python train.py --d_mlp=1152 --activation="tanh_gelu" --norm="layernorm" --positions="learned" --qk_norm=false --bias="all" --lr_mult_down=3.0 --decay_fraction=0.598 --decay_shape="linear" --final_lr_fraction=0.0 --train_tokens=153700000
MLP neurons of a small language model. Each row is named by its layer, matrix (up: input weights) and neuron, and shows model dimensions 0-191. Each number is 500 + 40 x the weight over its row's rms, rounded and kept within 0 to 999. Numbers have three digits each.
Before each neuron's rows, "fires in" lists the words (lower case) most often at its 100 highest values on Wikipedia text that the model never trained on. A number after a token or word is its count.

fires in: "up" 22, "based" 7, "with" 7, "such" 6, "upon" 5, "metal" 4
L2.up287:481477479490459523447512563516533483514520472464476502445548516488453454502493475512488565526548449550508537536512488508539497509504458505523463531513464468514509528508429457545529513505493517510592504541464488514462450561503554489521444570411510515478561565544540451457480512461514521456554474546458614511459552470581522463508523446497568449403418443525534484533502537494542566474442588482469541502519507505482488521402508541489463505551430483482526518545467479388521476432517503561451547484500461452537513463497518480462496522488541475465498367533468565506510451494473528485

fires in: "that" 24, "when" 15, "the" 12, "a" 12, "her" 10
L6.up250:464432581512538472471551544562514563472497428513466468523465521506469467559406538472486464498540439513479438473465547561524547513584550493561481535455477569512496495506458455483541566468500491470515474460553498454522483443574494488547467428506553432510456510550476469547525505444445455396493514539480476484507559532531500507520460535556416495542490514504468490494537562463500545505585521460450440460539587509484508474500514475526500493550506539489405537482398550462498498477508470501472471487506542445483533492549548505533519540493456549536446461475488520453540510409512484537

fires in: "a" 20, "well" 13, "he" 13, "has" 8, "an" 5
L2.up1030:503543498444539448546522520460514523530521500510501481516468522463475510494523493515505577460533497527546511518555483519513533524469515459498453572557485521411491499494507514488483496533541392513493448499590466479574502420531473470537527512583520565440526416532496474521456465456480448541553460511550480452554470600484511500519529411473493409540522465498512518478448527409496527539411470490517463551521457515563458510481549501459485530537501512456445509528405539533559482555549540432494463525442503451515520505448459471496396539464457451546525478484582514473479486519474535501

fires in: "league" 17, "not" 10, "party" 8, "force" 5, "state" 5, "association" 5
L2.up880:488502453509487440490561514421468402504472571550473550549478563502476474541511543500586462447443526491435482518554466521512534531488464469496513489511470498515600493498479494516514452589506466531508536521508463550505556505466585473462549515483445540523481531524534552473499503498489467537459485503493464534548516495513496503596445531554551494523467486470528521460506511477485527534564490449469487450444451545459519469535464456543496503536428474540598489496495468456486451583548423459473425426508437466413500414571481520476518443509485482514441489539552516499469575527472561472

fires in: "to" 33, "increased" 8, "increase" 5, "failed" 4
L6.up148:457579470538494537480514425492568436491529533528536470425482560525485494551472567524486527510503565552476524497554540512450655464484509460495468488501446499492498487464492545466493533595528480462528420528529500485479561451470409500468514553513486522560480493451489474554531511448497478512549438478427512449490588392488539489500491497502533528500470506517556497563480482459554442460538577482498478450468495506466510480437435542465472473553478527558503526456488556529495453482509542480521500508546441503461428514547557461532535500456504424486503467453483447480535507443493495556

fires in: "after" 27, "when" 16, "before" 7, "for" 4, "by" 4
L6.up61:554506532521434489486501456477463553477460522490504496507500497441468532458491518458454485452426484523447516538540507512529495551552489477513520510480459543600513470446500487496494508528495478559502518463562435515464597471579468425516441436562513439495483487461480515542438543548527534472511412480465453505530497493517505509479472579417485484480519492540481429578533493546462570480488537474490470562607541467423501512567503501557477456515439533508496525535517499549452623503510513467446539524524532460574463486539494495465568440504513527399521513465453531538502500437484499477

fires in: "the" 43, "that" 5, "launch" 5, "those" 4
L5.up697:536490550466527464556572510503539493498530460471493530504456535458528460487537506425507523500437516509478456470493467507496547541545490472516530482522517447553434455470539480494556463546475489478501488546460574504512510528443529512452473452498585501465446538455408511477546545539464520522461461525512500458490466525541576509470486531491504510500420480512452474452445406561546439513508521509462502514516515519469477580446483552516533437566570512504571575490442458569573522589492510486486445414540511508539490437539552427535500418458482505494477579465502587497464528424505498507

fires in: "of" 80, "and" 4
L8.up1008:512525515538497463574496507484564482462526446458541476527502507514480498537558494476613544518488486478504493458477516427535459577526518522513550555488469414543536492486507542585531523509599520471501470463483539514386506509569436509520495477492419451543546527523452491502517541459474462467438459468520502471447472502518487491418508501490446515509525468485558469564431562521502484484475527595525539403534510430481519517494464624563487483499456514477454495551519476495449473493474462486485508479527492539485535511440508497447581529558482533529414462517467523511500425462518471564

fires in: "more" 30, "some" 18, "much" 7, "most" 6
L2.up1101:520479434563514529414519469447521541485493546464504499553398462536514509488467552523502516517532549517453505435478480500506489501552564495521541560485482460437511449528497533434467578512550488480410461510533554528541522447501509426524510495501566524408566499446509459489532474525514536475476508509511428535540515505521504511559548470492552510513505490543532569510468534516416497507482506416448457497520471524436525527525455560500518471513448504499472564547505513384487538544531496569480448559458460490504512537495494558501548554442483385482464474558544524456517484475459492401

fires in: "was" 35, "became" 14, "the" 14, "as" 8, "were" 5, "is" 5
L5.up1053:437464494557509608472465428499542538479528483502509443494466539492528435488551470479487532515520493485581545512425528516556562548515527432532492515557556447525534480461515482504545549513465507512521495505452428498474484499456549464454487503517433502469488597539528528591457504490534494512513474511560457444437569464469565503471505490481457502459485448491513508476441510503522437498425414491519559448552493447444521549467503429460476496516518485476489507492481529491493509491424488543561592418499562532456560517480581465586563507448529485475530509539510504509430453475485482440

fires in: "be" 41, "been" 32, "being" 8
L2.up639:480546552527454498568518431475417473466517541545510512477448525437507513554522560462426541407533393515539530502436467571488521475511510515484473422496465488475444570476512556506488489472551512602561515485507531486438557496493401501510569468520486510520499508478423519495589476461459551536474519456466496519489542537548501508476531511437516463563461517551533400580492449489423526461535542512435498514525497527488505531462543547481502519438450543510546447550477513505524506492482518542494562480511540500487450489505528509579495417468520481470523448485478513470486458538492466562

fires in: "was" 79, "had" 5, "year" 4, "been" 4
L5.up126:480452587531472475480525493555469576399442448567555433439558507545507503413514455493511504471504478481456467538477487466482464542522550485542545461477472487470487560476479521558538499430529498529419492506482489494525477539503516496603559507442422511455520532501542505454478496514499469588443454464488562473511563514456528484491514468448505481506547471514467530493481537473581431499529480561508550462499465516522553566443472486534483533520507486506572498546454470527485448563399490489487528532572568520492569538497494549486523410489475494503550446477491465475561446541515470443

fires in: "that" 28, "time" 17, "following" 6, "same" 4, "january" 4
L5.up1020:510538468519461504482491518562505547495517499461511545489423485447539512502506553501498508454508568491488467479460592536491486518542465527580501410462426550512497455518540529469479511488514549499437487446452490506466488482496445567478538386494590515425535478464519499499476456519593509492450532504453489534551517433488587524493514504495455470511490507507441465536482566433502619495505483523375414473501501463510503552479531579497546522528486566521472536509444535536470513445474526538406520484499566506513557469521565458543461481511543534473500514466486491477552536433499522485

fires in: "of" 47, "the" 26
L5.up1055:531489538452484449403537474491408503475512555534496488511511566527471527555523523516548554525510508481535472493504536517545486510566609434524526531525473607517438475479563499480497466587484501530411486493456443484390458563521550445568424523456495495437477538532497499499601505509497514487518484444526471442472514516530559409460520526504456484549491503458536451498493471515500569496426512527428521457517540423463513504508508442544515528458529547439520512558482476496492561439549452520468463441531516483504496481514509462507533566484526508540450470470533508496546485548451499466

fires in: "her" 14, "it" 12, "for" 9, "as" 8, "is" 5, "by" 5
L2.up742:510500503525469497482481456465481530482524426436511457466558499502488472477546489569498484489537503585490487459515522505400601503627536524475449496549416497497451521490485465494495451560452476496518523580557491495447535469445540510480496599517478490496558539519530607408500472531627449445565462474427512528486525447521501478472509540442493467499470491469462525470509537412470500484470497557499494497541505526538508498459491486489523518565467526467482519515506593510417447490493494514492492445505488517575500498444482522556475466460538441505522572535515496533552435475492519511

fires in: "in" 42, "from" 12, "for" 11, "following" 5
L9.up843:493504568492499473504492551519509423535575511510562438502492529451461554395525490474508497526491517560469500547489506445517531504579478530456491529493510434501430453479535515484468498511504423546558475527493435561550469479514579535501411504607501507510461527467467446503523532473557442536458485456524481448465570529504495488505468575517486477515484547503518476521542426462507552517481492478496446502523554465488549529489566528523470452431504485500501456536483505505538507469546434487446514601488465522549462462419531573491524581599455513590436457466521479458485498508509450533

fires in: "united" 24, "republican" 9, "new" 8, "american" 8, "they" 6, "james" 5
L8.up827:522482473554507555519498518474559476509517437450502470502494514522484503549506467567391539579501522536528517529497485464441493515443460485490518431478495443439507486493529445574519534461505485533492462449475456493430563453424476462487467473555497451582564522493458482542523523447507559571524419537503521509503557454469507490540577517526459498577536512459508558521501516531470495513430538478520495486426442518502510528511483507516475484528467511470462480557451446523493490511504477531529500576585548556405537582534534488501505537450461489549396484464423598511473495457507547531

fires in: "other" 29, "also" 15, "others" 6, "not" 5, "shall" 5
L7.up534:493485531494521523516480539530486519472558515478563499465404522487583501513523527489448556465446453514504509546452548494453458582507396417458508551548500492479510495505517451466509402495519483537470492544540497561455528501493495422461491504466476512521520475575544423456440514519472508534450453459479530506527456527475455513510551468465530516493455514478555569533399471527508439463501469498470449454470521559523449481479541465478573531550530537484590548576510596470548477527501496485505503419497596499498578526514519485461454551507460518564506505528541516487577449476533473507

fires in: "it" 33, "an" 7, "italian" 5, "australia" 5
L9.up844:511558493437531550542533407467474516489555481562537470496514521540474443593504538527514528457448548526555486481526481497496542496520513446482448527481503577524499544493492481527507523479576422468466509501500427465541568481472492436500550490533471491538488544590488533532531553479461465457492534501474536471552542479542528472476493451441458456429453447494472451570543483519532499439514508596504477515448519539448455522558408514485481452465506486573473503471494481470427509544463538444499458514447465446458573507520625551574440542455505491460493519522480493470511518506444483547

fires in: "the" 34, "not" 10, "to" 7, "which" 7, "what" 4
L8.up881:446503551484495445497493517504445519447518527561471508570451563486518519444457544492441508472491491485527484489510429483543499479608484475555438512515515481520427579470491485531530548464451478533564528544571504544531556561483517465493500451494462485458511462503537537534512517390434576509422477566530511427426525488571560476453478451565441476540512508484509490487479512539474529531481487495522492516497536518458460522524474481412470461497509550437478452496450458465494498504470495589459506541512515651554520474541538478452541552498470462571483476534535522480485496506492495434

fires in: "life" 13, "such" 13, "personal" 9, "may" 9, "him" 7
L2.up1059:406470525495553452490431562520499532492502544500474463511522550512518482558495449509456508524462447516452523458506550516564526477519494555493443465495485549440423460512527489533522481564511507467547437501481519496564539549498482542508541484480600443471415457501488451526437502442501540571479479519498564529480568496598527539435519479445515528508438481521519496507535516558511551563476487514523454514507479547493504556555451439463505491540496455531460463536458457519486561561516447521512478532460528496508485375596500461542430451474507431595456478527539467514474533455474502487

fires in: "in" 46, "the" 8, "located" 7, "near" 6, "on" 5
L7.up861:526495491505549556464605498474517479505596496496451566511508531476511476427486554515494499426520488473457512596514548567479489535494521456489521522590448484431444580448485474562515511431452454553502566532485439475538560474506558488477524481580525402511519504489542474460490510466530542479455507470511490513529515532483510488492556460491399473490501483504475506451490515469496577498528453443441521486415517534558452539440487554505506448465542500490540483497566545512512491481406503495425440383506556459490478524543507525523512501517479492506526501459423468553507466516505474548

fires in: "a" 35, "is" 30, "was" 13, "an" 7
L2.up608:519545514482577449567502583512562487475476506519502477493538444445524517444555385452474553526440521484496436509580492513497489467466567520570466445554505468468553452504551456468532529530537472442553547471503414536506521513437576527503568446496547538485554528530486519461502495435487568478446581433509532478476475498585480481512525492497509463505518446453487469503495477450483552468510499578516533545536506466544502510434490474434500482469498531552466427504443533472507554506412433491512467484512535509467481446547493490570536454456526436471548455512542504505535474504550540516

fires in: "airport" 11, "flight" 10, "at" 10, "municipal" 9, "important" 7, "ministry" 5
L6.up208:517541455465483458511553407467504429483537510423500556502453523494542511499508484518557501583513449526548503460569475447468513424492521481507481548503433527499427536494525512539429513534477457503523499514533524499447480492515561550532456549534553548569500518407479461488509556468496468512463461488468432484484535483515557476526491562559552489402480460510479514464536492493491451453481539521521532526561516455547583469552508502461540509502537504476513517630517519496435472491435429486461499489546546494521526482522550517459555427466530505536421515415485516423538564469554540494

fires in: "to" 55, "for" 14, "as" 14, "after" 7
L9.up660:537612496494437505548488473462506475488586524507484414448410537427475545507546513545569479524489576542492451497466460502452471519527481516474488614497432469525450487493474589566462459490508584469500511527548478539428510498510579563460516522464545529568488520528466465489490520462502586474430469494458502523531512457565530489483471550508466461475459496512531496499477491475448483478478531442483456451564558488495461469485482512539512476509503542462495571504472559455462561523566499493498519513533437533497463425465506453483584492519505466465581484521464480595492520454496531474

fires in: "such" 34, "are" 10, "can" 7, "see" 4, "may" 4
L2.up53:538481478515502476576476511486506506474539427508474553464518504447469435538498484506495503465489480562507579566494555528442523492480527545503454496540531568437448514481490517399507505627513450454490544498448443500502497545475448468474542540457512471453511454465515458473460520512521570557465442521476530508467483503551521510493523461455516542450444431522536568492515440485519595510472501568529509623447492518462542524507531451492514559597429503503534457477449487490521508541480514457513421562573560456530470456504503436516506468508561453497483504500487524529418515444465524485

fires in: "on" 28, "district" 18, "region" 5, "for" 4
L2.up151:445452569511457480416469479450562548443571483504552529480540518540533497561508545505541526440544487510445492532514490491524482429500448481458525552483493477512497473461430480441505420425564550544467553519501517452424469526530502537518455546556455454509529590493488505536538507453432489511458463538508527487441547573541472416558416535452494531536511553483532531447593546550502601496497452504497520521483564575459485480518511537484458494459463549492457525486445494496449507441530512485449524422468539453514485488503473561478545475493464504523520533476440502521501520551520511544

fires in: "other" 23, "total" 20, "later" 17, "others" 7
L2.up768:494405541498400455487493539510463504460556579472472529476557532444613529548507542484575494483540475513434517562452482488480511498459462433498491583489554578577507462425590499532470518533476567511469505460491473470527506572482488491505514503519513504445530487584540509510467452483484500496534469424392516463520483579528490460463465519479534485558462523495528438501533487518485504505469484505461427448504561536492562495476446471474535511494540489472564538531484475494515530516526489509480531472575485499488502470486487445546385485513493506548516521575463570553509468478422512527

fires in: "an" 40, "it" 10, "any" 9
L9.up98:488517509449529528490513529460463486491508550457500579485488524570470487436526551486467450471534548494460551439471560474445551530522529480495423516527482572513500468465513486491508478449572497473471500512486464471569505470447496480482424420489560558532438509516389470512573522493520538538521545485442471469528543524561520528482565494515519453553479480544449469496554553514464510514453505622506505541436479576539500427541465532488496452461484552547478509414514513429446452536549571478490477487519457519467563485506529447537427531450477458531568519556504520446508517532448538517

fires in: "time" 16, "same" 9, "00" 9, "events" 7, "1990" 6, "event" 5
L2.up764:572471585572515501526491544480508490573545523501484582458537479454599491500469507517540522470525437499467482435488507559500534507430455492569516491421509491544521444484505461471530559540490538450509460525524578608471504504547477570501520550523474494446488514551515529517396517508502494503496526524480474540471498530444443457514536516429533521463434491546506571516510584503500515478495516456427433395500544491500465510505549434472508479480527505523464508481459584515484471465483562535512536530570488496514533469442566512454437476469458412518520526510426473504524436506464470498

fires in: "with" 43, "on" 8, "gave" 4, "under" 4
L7.up578:533532458496489561481507551513523474466535477410449492445461528459477590481498516496540470495485487507534584515543470616555482459435581511460509571474476530489508497510474465612547554534473523426528487472480519462530450451447521509453537414477481452494504474520489497567482491465500521421472490447549570426560548481497433518536572529450463464437465501521474519470523520483507475493465458565467509523473532478491446481528556530429527522498521481531526477557530494479515538536523583480460483518457476484391497548471567493544553522518457508499466442514486577549493509457452503484

fires in: "he" 52, "and" 20, "she" 6
L7.up443:480464502540553597464481521494509542472482501492458528498480514507524539492500510557505554482585504524488488562435459551493465491547496458452427521446504497453523462487457513517504486451467513416541498482522453495527551537472535543552547530510451520502513490492399475523461457494538483469626512541467523504558561471459483501517497518551499547516550565458436495538477472507405428487513487591498482527485527547458503513495483550476495452569470497452488516550571486460506496491505570453520513510435500535570515470518512404533520533509420547423505491462480493492384430434444529452

fires in: "of" 36, "new" 16, "south" 7
L8.up1031:520546458603504496562512564543504465523521538519459450557446510456505605455581480497519549501600459488498454503489501486558462513429507487471532518465455524511462489528563524545411520457438447527443522482469470516530471465529563514526597467508476483522497545456461510424493551520559508488529482481534469465483535527579515412463519458445451505530473561510571513527511504506482496501443525442540522423463488466506492485574424499470473452433468541453474468538543547546568439502498478526549516582479505477424546516508479507504508468510438520478562499429487496496473535479489486518

fires in: "most" 19, "some" 9, "his" 9, "more" 8, "christopher" 5
L2.up438:566435474543486514510538486489529454486510497502506530547499493522410466443475513494505509486469547434472493547462485511512505520535527494568529502381497557493513461493531519500517490568480426517560555509536540500564494473553429501466493582519537484516541522466482545532515416483475561458471573498495507463543566550491495475515478499495492528539508511509430505511484480481511495504461430493380465509541498536501557475558480462452510456508505392531420500486494400478451466502485544494523506495488448539522579441500597531488468488476469498543529565484545527433542475616410521508

fires in: "this" 28, "that" 16, "first" 12, "response" 5
L9.up1090:496538453558521503463470466494537528407533493457448483483499525484570517551459439521541490497430540461499485487477516538454532517522470483500512545457438475548452541530518482502502554507536554445562464503443483498467545459508503475590541568420551460496507547519479524554486403476525426459534556531506480444479433540536469475548545448523521478507445419523509526491422510473487611566476530490451475386525531506505441489509494479525509523542583550506487511497479515536507476475551507528497514406505488468506523491486477440469454457525445496499493454526517613440576515505541495537

fires in: "ha" 29, "1" 6, "coast" 4, "make" 4, "maharashtra" 4, "120" 4
L6.up190:513481504482459527538530471482485522474495492516517458567570488495423517427502590511574488494516586461456459448538532528593533437502466457536509510525542583422486492466521466485428547485507431517480446490503546518538526440502527445525518493480384535526474442567503546490470444406536500476496484568514464462570467460459506511528486516537535523512481549427470512460537515508428480499544417475511534437547527520523559462517490422484510460492432547582530423547501465503570486475494452457490500548531517517520482501470495516498495526480477573548515534490474561587459503486508489493

fires in: "the" 28, "of" 13, "appointed" 6, "their" 5, "third" 4
L6.up695:510513503434466436560549474554457505459464540523496446497502569460417535566498497579507492489539584542458495535508446483503491519528544483495510475411483448504501491474519498453553527550474488541498500425528460490463549496480550471609449506509477451510491561452499457520492514583515489514527397501474524470470507481485505472468450469549421512391511585516537496586471553513527505517477515434477511491481581521509485592520488498601498491510583548565524483521486442511504469505473456472528506486452496471528430507514496513481504440558501406520508525485428543479528560502536500479

fires in: "with" 86, "within" 5, "without" 5
L5.up1077:399519515458438489484462510410486500481566485533451484524557554400463483454532490437583483485497517488459566523476489479571485518466477469525464513462542463511498470519516541512529495517515470493528534410524479489473496523485565503492479455438528521479536425538513543554560484528516461468475473512513505451469526493518467461537526484528434386453481473471499542491502523499572532502545490488508516444510560464524498438509456572506496529487512541521526580566496590499462475419518540414470554524520503540487470462528534461502530562478520583590616476513559515485496483436462531540

fires in: "is" 66
L9.up1138:421466434493497463433478456451496439434553577481508496551432479499473491494506493567530461494525553507492513515477554521561561541442517533556563514502500572517450546498536533443550488500437573514477528460515502532518504476438476528597470496491420578505512558487474554509491500528510508511485446475442473503465483469568537500532464473545516456530476566473524460465507479406528512514518442514484497504439492470566469560471512456508429510479449534475441581583516521518498418538518465524463509466415469517475514503522470522494526544550595536505494474530507556515398453502542541495

fires in: "for" 22, "with" 15, "on" 9, "left" 5
L2.up195:403481522494444505432446530468432542526518458498438534541445502498512457495510567496530433522565542503497495467528416448497483442492437495485515576474523485489527458470536516603532493475513521480543533506553527553470516500510549459528529538532471491500468504545434478521525529574487526487457469514535545510532477558553547506517492561553519462452534522525477501475475517532438504525476436531539633477424522530506516507480379539457470495500435497494541509516519528496489554440512419528455506464550406486532460481532509465493532541471526495529585480512477541476531419417553485538

fires in: "for" 59, "during" 11, "round" 4
L2.up1071:504451498474498495531472494465502516491506511476422515462470475491496523541533507529541485510536469479448522498489494538439567472527461473535548494460568474533470483445477585469473529579533470611480544513502402550423510586548523446465442585480473485486512527523409453502441535495513534524507444408488488502483555527584563500564520531560530507405468511524537516409503522477536527468499456473499499480563455491510451442480548563509472478442490465472468529511429508510488526520538477499453484557516438515574541543479507527467546415484515511511577575447462466500490485539510488466

fires in: "was" 34, "were" 25
L2.up125:487475517541500486531487452503495545505520431456501496492544489480455487556529482508507521485538442475529564447491504550509474478524449441521479463554544527542499504451482478571556506443560546467486503480473536478513478478504495454521489549482540539491471542472538400484513525529551446554432509540485462481566463509483503484498592504479456498443532481459522535481506487533483605529544534501542549515563553475552598483566459458477485480438534538478547545542474506521479471515524445498436518418577558469504429510461429547476577449513541465524593460417446541528482456434432439481

fires in: "at" 40, "of" 11, "on" 6, "details" 4
L6.up32:473546481476513524487558482518544521505498477484470493483544518536470469524494477486536540470529430489486489602551533470536410486520468516458552479403497598461509493552492506553489541483572591485489445497513489496474478509507466529545505558545449500462533497450518459473548490513454505464451501455503509460537597504478468383467443447487469593471478554518489458486573427505487494508443433564492512554565507422521522489511544543494541420448499528439536547569514499458493495505495489450481442536505489495465511564462470561522478470495450509532530526486400608529523501525516521509

fires in: "he" 54, "from" 8, "foundation" 4
L6.up525:507466524468474503458506568560596502466484515513501454490393558441477518469512503540523521489513502529553547539456493521478506531563508463514437492493473542477445491575493487539488519533466498488549498510553510543551554461462563582451454452512498446519520516451468507527535469503542495553576461482501497505463468568542491522457490483448563500497479439475483461465416496495448454466555474527506415457523463548502538413535502556586503527536462487458449527508583467467489488608519483495427437462494508486481599430466479551423455503456518511498455515453563503544473538500542510476

fires in: "who" 38, "first" 9, "what" 7, "this" 6, "have" 5
L2.up1090:525504540583465509466556455531451567471532476550541492441537492435500503498530482523434494457470486467466550477440493474495478502502577466515591502449509489564535468450510495556463550498424410444515480559385438497566573432448453519536505548527471494460468552491556574545567438492490515463415498568424530467433446498513503495505497478544481519464465405505470554430516477536467530464501528517474521468494507518554493509520485452474475529479476544561554504553491526536557482439532522451497553462531496511490496539483557537520493512491531499545470490513475470492538536545424540507

fires in: "for" 59
L5.up164:489499523531551485429526527463461499454555468534497463544516434464442489424525574600506450549492533445511574539510481484473469538520465500378558546474531491557495523434525521487539497534502449540582511535488477482512504469477499496505433558513525495474490479494451475548452583481558543451523546540482460479542552457463553493451565544486488481432466448523511524491531439530500541451413512484587455434553504513499546478547504534489509494424441516538490562542458499484484524531511544493520477460528429467519501493464592460587527493454528453478523449476509479497551501508477488424

fires in: "the" 57, "ha" 20
L2.up1142:504464531583440488496491479455517473522496474476478524508464568530433454513500558518471515501537550477420521527525541629512485556479496506552532472470532463503485444461536483445462536560450474496457479508466485482516496522505459448498528565500495470462448544492480478635473507504518546542452503540469534541517538497480494480503559589527522505551522489500483410486465516544535474488558410458475456492509419543532580579486519440488479486524547581545531610492432497545511531476506486474468564500466455515481501490467556542498475481437511483538475566558428512502476450438513479450

fires in: "not" 17, "or" 13, "that" 10, "associate" 5, "association" 5, "but" 4
L7.up982:511507494523546527445456479537480480485563510516527438484572533471542493440509589504572492514501459489483471593503521472499532518502530407562463496524541469517503483510481486464513554524483492499453522474473529426477503516416518529450489435477479590478492530545452498467524506535485508534511515481465507474511523526464514579484494499469479516503422507496521489509485507556559575459519501510474457440545417557530453548499386518466528516493480508563470413484487457527596458558535498466542358462491516491486466468516425457463512498545578497432515447490563560525432456526514553516

fires in: "it" 75, "that" 6, "following" 4
L9.up1126:531567484486480495560530537516452503490631523464498546512413529502503493563504501505543480462544505487502470504440490512496538469481553464494474519464444562532470445452472489533501491526431455525516528490484477513507513501497500454406503498530530484522485540595458533504463513447517508405513584494470466521510517524487491470538556573543518485553482468558516510503512457418453556493484498551416480465506512536583532465540479497519498503510484464479469589513526490519513463450492490559467610500438402559514461503504460509508476607474498446450521514523468558498472448408410486555

fires in: "the" 46, "upon" 10, "on" 6, "never" 6
L5.up277:532478557463530436491533441504503465448509503517527515483430518518479461593464553537484503423491490453553545472468465546552473529605532465524462595492484530495516489435476490499468553523452559514550538501480433435513524490504443465463423452528511463562523497509536518531457503462496424502471517522505521534486448529451464524509515499524458477567451545511425506526578490508511531509595523471518552391528582536548436509442488475503541513471500502485473481590432510480499544443477559463512431544570478559503491481509457510526502509439495488551438433469457524471511519537476516556

fires in: "united" 18, "u" 9, "more" 8, "catholic" 7, "us" 6, "uganda" 6
L2.up795:528489538605518503536570468476574479564601519500556531469497488449488459535501561455484469451521482513420536533525433516482515468511498410510515483518445519483506485499555524556518574449546508540504542416434542561454486570449518503513530488489589470473616518491509439476526543485456469413498458466528482549495500494446498476586501473425503493505450513548541490501488573506562524489508529519426483451486466548464484430507492450482507423537547534499510521521501467500463510472494478503517490549424454523471463502546504449493569554439439475459556467464488492469505460516501500451

fires in: "with" 67, "by" 5, "and" 4
L8.up380:521558608485535433549449527470450539440607447501484525478483525459492530488534518521468462519474535493465517526438434556536512545509554472513442509491525493489514458456450504573525558578468434462491474470515445472416559490570470498482475534529460492475477505513479535537481529420563543495497524542389542522480552504537520472462498546506413468543534556537501503447483494519459532462499488528493438478569584474471518594509543507533455501515383485447472446525538539514506527474491502418511475478523533489580480535501507539493506505518490521490569501500449539489498536435489517448

fires in: "by" 20, "place" 12, "with" 10, "anthony" 8, "district" 4
L5.up974:528541539468477531521521480519485469490482476507527508503497534464433550477548397469519456492498497530476490507483478516524538542476473485409410559441491508567479440519462506517417530557519541509465490515523484490591516516465583453443491556478533481515508494578443466498512509519556508560513463589510456515519520498430485440523455568454500468595454556546438484568489521485503557498473479475470521437512457535505458466563600475452510427550531487512473528505488533512466436450594473499536514459503447397556457437533489481531478556529455505533533499517563558496506500515502471515

fires in: "to" 39, "be" 20, "been" 12
L9.up392:543587524540510495539510547520437486495504556473502427500476542551496541444528463595450501448570481566510469531498545450487428509476503423490485502543460472456472546528534498489452428575550479454495538484473434531563536536509515439500506485505490519512458539461542458516565575434451495509545516495500618549530511473445557452484466523447490532490488512477499447527462512499482490497511507460500527478526493576380459510470541483565520547518405529492555488502491426450506449504474483484448569479490493634533473512493490567515489487451458481495536494556510483481511485478516451463

fires in: "us" 24, "u" 14, "united" 10, "uk" 8
L8.up634:453472510525475453469590524541522544556506627515586519504498433418398509492510512500458491473453547547522472528542532496527511481528492487573533536522449551582530458522505500511468537516521512543423514430516424484506478539516505497549551403522492407540544449447555493513446502482515525477511468481482466449518528519424618486452515505549492462499494552540432473546483490487534495495496493529527521487498584535545533491530478475453513429519480518497514532540532521457502519494472459497474470464437466538525527531488548476493456418474468441492450514444470527453550507591441496487

fires in: "is" 63, "was" 13, "are" 5, "were" 4
L2.up321:506473558533537548483461495527466512472506514488540459474497492560421571545499526488479549478534506528494549523518568452572548512532453419483556489520569484565440512500454454428538535508471498558466524540493545547511515513446409448503514455565543540473556553507512435544463521461481457499427526544422567505468538528497526451510479470453450523508475512536496471470535482500488507458530399471445494431554452484495479488480530428501499591515458531527536527474475545477505582542504487465471582468453499535471508437514476548498542491509594584498505475477498537456461542506444427532

fires in: "the" 16, "her" 11, "what" 7, "children" 6, "some" 6, "father" 4
L2.up721:545469558549389467481577486541505498462504446472558476442473501522518498478450494513468519488506492450517495450504474489470529482547559462476438468457526605518470490457435514552517528522543542505436423515516598490557582515491513522515479551500518478488463461521518494497524448487444440450478598603532507511539500482488511524496539501507409440471466476551546515482473462581431473502496523435464527452508491517480494449563511475499522526521529450497516602513511484538532544550540555496470451413541568480494459538527498448528519458566513493532521490559473566477496494428464549482

fires in: "that" 20, "in" 17, "from" 12, "at" 8, "on" 8
L5.up681:522588512478428523447515507535506429519520505521464504468438460521475458466529567469503441469491438494434554509565544499510516541494512482529551553500457535483518525537472498604510527464503548483519516569497454512458414483462561552406540546504506429413492550556547488521473413508482628534441545441509438514491522471493478510452526503517494528510521507442490518488472541481452576568514621568486481494475508488504490502494506465466495493458535539493470456557528496406512539477515514442517475479534494518508592456452480528504563515497495467512515540456503530542454517429491481480

fires in: "the" 51, "then" 8, "they" 4
L8.up701:519518520478520460519476514503513494470519518542479588460525541569516479446498522447527492439524485481458546506502500557479545627603518512533543545453500436547485513506482477499543538559406475449562492499491463502495501534501537477436505466519495433491459546481492446490448515532532526532437493493492506505506501452526474473477585453479555507554525472500495522469465502513507531531487481505451530437482521476453545533507549563447528456542524493492497518414496499469480460474589413485568441467486514566447606552476520527510451513488554490468367519522404532449418503500532537487